MLP neurons of a small language model. Each row is named by its layer, matrix (gate and up: input weights) and neuron, and shows model dimensions 0-95. Each number is 128 + 24 x the weight over its row's rms, rounded and kept within 0 to 255. Numbers have three digits each. A neuron's up and down rows have the sign that makes its largest values positive.
After each neuron's rows is what it responds to, as a language model described it from the Wikipedia text at the highest values.

L5.gate175:155129121149127147133100143122110118141091117135115111121145131072135139164097092111131119107118149115167171160072105152148104102125123098063133109128103101135132123130156113172147125138142093137131157132150084140115135111100115124164132122107135085163088138153104134083135077100112105157
L5.up175:102093094144175124085107128130124107146128118150141141119120111099150184107141108102127149128135138099141116085121143113155126119132105123176121117109082105107130121125120169133137143096138111145125112093161125154108149185128146106123108134109107107063142164090119121107153128146149150139
Mid-word consonant fragments. Short consonant word pieces, mostly l, r, th, ph, split out in the middle of longer words, as in papy-r-us, triath-l-on, dol-ph-ins.

L6.gate13:148105165157110149159118171106117159159089154091159137127125122082134114140164118126143119103147123148133133104126070133111082163115092109078135139120118152153120139120091118072127115060122147179079165135123099141131117143152105119146139122112127106173139141125077130174095118148090101130
L6.up13:142145121164109112097147111110082130141117130113142125098172208099117122165142151093107169135144131076146087164113127170109174136140094113128130106152090144096145103148107175121115111121134093168128109174150106139155068124099126104109102161146088111171147107137099152144166100140118172137
Mid-word "er" fragments. Second word-piece right after a word's opening consonant(s), mostly "er" as in s-er-ious, S-er-bian, c-er-tainly, plus similar pieces like qu-ant-um, c-ele-brities.

L2.gate292:129130164130115096130124114113088171097122160184127113150109119152164139140158111123158124069167119108095111133109101161134123125120140070151101115163097105142154121181129102087128134105087116103103146140146128175155124123134141123123126147126157158126130116141147134122145133157143114120
L2.up292:089122160135185094125086134153073141120119126169079182113163194137159162108080121162112137128146121122123156123123078164117086118128137108136130123167111156156115140145130107141122140094160159081117167108113126101143086135128137146113113127166130125138098096097140132104117127119130118146
Word-internal "er" piece. The "er" piece inside words, especially right after a capital initial in proper names (B-er-keley, D-er-by, B-er-io), and sometimes capitals in abbreviations (BNP, LA).

L2.gate283:076145158149140119142190130092171120111126054130153129157139128078100156161119113129138132129127130094133149113135141138178121153153119130127136160130163132149123115130148119135128124137122113134135175101108107094180122128097118117091168126117103147124124138092171126084130139113127157131
L2.up283:130160126175140138077147120144168123133104141125113146092118119097150127120099134082101125167114165150117116131140157113151135104137129099082154132107151116126153088105132123087129154124112147171126143076125130116077087115108118134170146154108126164121087130061162112099131128128119124145
Word-completing subword pieces. Final or closing pieces of words split into several tokens, most often "-y" (beauty, Daily, Kentucky), also "view" (Overview), "ies" (centuries).

L5.gate41:137130149141087109181120166112122104137143138154115103145097081084148129127097176070174164146109124170188096128134115107118157127106096135143141126168086118151145151108112141101168122146130136138131122101158088117104142123181135137107122144143100096148153142145092096167153138134137114135
L5.up41:103148130135117140113087125133174123169162139120105148120162091069135132137168149124132107145119160101120082143103074140143143140145077107137147126133133148136100169167115191090170111096134166160135124126119171126102173133161100146164088135128102091179136102116150123194105118119130105131
Mid-word fragments after onsets. Short middle pieces of multi-token words right after an initial fragment like f, c, ex, comp, as in f-ed-eral, ex-per-ience, Conf-ed-erate.

L2.gate76:150136124118157110152072099119116124148135108155140156150114163158118145140134147145147135110091162163152157147112117136085137122119084175139162137110096141067151105107174105096119125123121142098112097160121127133119123072167089103104128095121066129153135081093123115149107134132163118114
L2.up76:135169128123163135150147119131124123171143102135118155111086166121145139148107174069103108152113097120172165141112116160134176146113094161147102133132169101153124177141132133171110127099109124151137145134129122149146136142174103158143153144163136135140072163141110112069164107125108129115
Mid-word fragments and common words. Word pieces inside words split oddly after a short prefix (p-are-nts, f-ly, b-ox, F-ed-eral) plus common words like under, work, Art, do.

L2.gate37:174104085092111100152112085185157123194060148157163134139113118138127124117108131094088119115110142119118095153129104096153177103116125149127104157136138129150121159090106115118099157130127101177134150137146158153141147143156176112115155164133170129108116104158103128163115141110115109116
L2.up37:160096127137150074145122076179149145157106139188136152161105144092147168114110165095123142106066148131141109152133080133175168096135133144129111126153129124151172186092121104121099149135119114156154140109133143141132115117123102089133122165122143085119141093154112118161140091138143089140
Predictable word-completion pieces. Highly predictable middle or final word pieces that finish a word, above all th in Arthur, ordinal suffixes (35th, 2nd, 3rd), and States after United.

L5.gate135:112131114095173153147121102148115153157164130106130183089105109104085125162140128130109127116145147144109131107121127150133114097092103140122142153127161124156130159095122142101119076118141112160153167120098114100161154107125092117124192088131129118120127096144124151158138141126128149118
L5.up135:098125150114119122124111135172075137154110133158132156097139102102166117162146114170110177130150099106072142122146130160124185108122119132125126169153112113155137124142129103086083109098146110162109131102114103102167134143128139120159146109089101073138192125138122126132106131118137121124
Mid-word vowel-consonant pieces. Two-letter vowel-plus-consonant pieces inside a word split across several tokens, mostly common words, e.g. tro-op-s, bo-at, ra-il-way, w-eb-site.

L6.gate318:119112109130140143121160110129131129157121114139090127125126126125086152115146133108109127168130166151143162094108115134155128126090124062168153126104119122156153149072170103123057098139147140105171120141106188125159152142174146194077133134131129111142115149143138180106152101118148126133
L6.up318:171123121152138118129136064124154162077194107138118134136117208126101152160070142170120154137132137126127101134117173111122126097146142078095107128123140112125129108086138127171101112131120135113119124121116120139148135104117149099092122153151187156174112172103122155106102126076165132113
Word-completing subword pieces. Mid or final fragments that finish a word split into pieces, like Bro-ok-lyn, Te-am, mon-th, tru-th; also nouns like year, War, season.

L2.gate134:115067106118092142090112136139105113132149144129160138099118108136094153129148117158143108215139104159125126143135141099176135152092114114151145100165117154170140115127119118111099126070153160138098167086137140144149133135085151190151140170120102135099130111105177150111132168154106118121
L2.up134:100133177160133157134112140150104100162131157143136114129144098111128155115131097119095114127129108134106167127119123146162096119090166080138152110138135147123140091137131133110126125119138124172083142104138133168111138147111090143117138128177099156138142126137169106095124101143113119114
Mid-word "ic" fragments. Word-piece continuations, mostly "ic", that complete or extend a word begun by a prior fragment, as in civ-ic, diff-ic-ult, plast-ic, ded-ic-ated; also name pieces such as Doo-ley, Church-ill, G-all-up.

L5.gate134:126163128149133095120062160164090117141139148124136133081112149106161115165189114102106156095167127146130129120138119126161100114134160114103146103108099110124116149119124123130108161122118104119139142080123133142068137145115122146076178094123176102126091096099116143140151160099129120125
L5.up134:138110153117123112107098121163135103118118168140173118130107098167134111142152156097116163132157096148124119127140116127190125133091168156124133145111120078106122168058120073132144125135101110160101090110151078134157142086092119117130108101161128123124160113120086120155144182101093113149
Mid-word stem fragments. Short word-internal pieces that follow a one- or two-letter word start and come before a suffix, e.g. ear-l-ier, ch-ill-ing, T-urn-overs, P-enn-sylvania.

L5.gate77:137124152040098113101143121132173106131135115160150139119123105122148124133148124129124114169127146135141157116094097108139117141138144097103145115143076146131147146100132114123119121126103133148115135120146144132121144161149146112101111122123172162128112127127105123138117093119145127140
L5.up77:154105183119136091147138128166103174088139109126102133085130131138145086138125168153123115170123135123122163140106153153154156163143134112143146108138135086106137155065128150119115113150139146162137169116079138116161100163085163137136139116144141139132139131133113123102145156107133149146
Mid-word pieces, media articles. Later pieces of split words, such as cept in Reception headings, el in Angeles, ot in promoting, and colons after Release in infoboxes.

L2.gate106:147164143114127131132178139126105114130160164117124097109147178090116126115129117133141078130086128131128111173141093109129150166098110145120063141134100145166122158152128134127103152096177137142108105125104137154128136133135141147099155122123123141073104159106136170114144137109141121092
L2.up106:158153139102118142141169146118119125115150153059167117123156133112151116107114113114129093131121151141144103100118104157148135167123111139099132149150154100178154157187127131148097151107141137136094128140098146167140112150066158121101159137112139137123142116132136133138180140118111143136
Word-internal second pieces. Second subword piece right after a one-letter capital or lowercase start of a word, like K+ill+arney, k+ey+stones, M+ain; also the word million after dollar amounts.

L5.gate176:157104119092103145131114149140098116132118124104108187101160150136118135117146151136180129177113104100148136091129062151154111134086104111130114133123119123157163150146128102093116136092134126158134119136128187093140156079114103095138145081148149125132131100134109121172155124111096151125
L5.up176:169104118125144137099122161130098094082091127116108104155122114083138134118145113143117082136151147102121136182163117129098117118151156132147105125133134119169121165186080155084161107105080121133104146105121144126139107146147128149161126145150101137127158130134181154139097102141106109111
Early word-piece fragments. Second or third piece of a word split into small fragments, most often "er" after an initial letter, as in t-er-ritory, t-er-rorist, Az-er-baijani.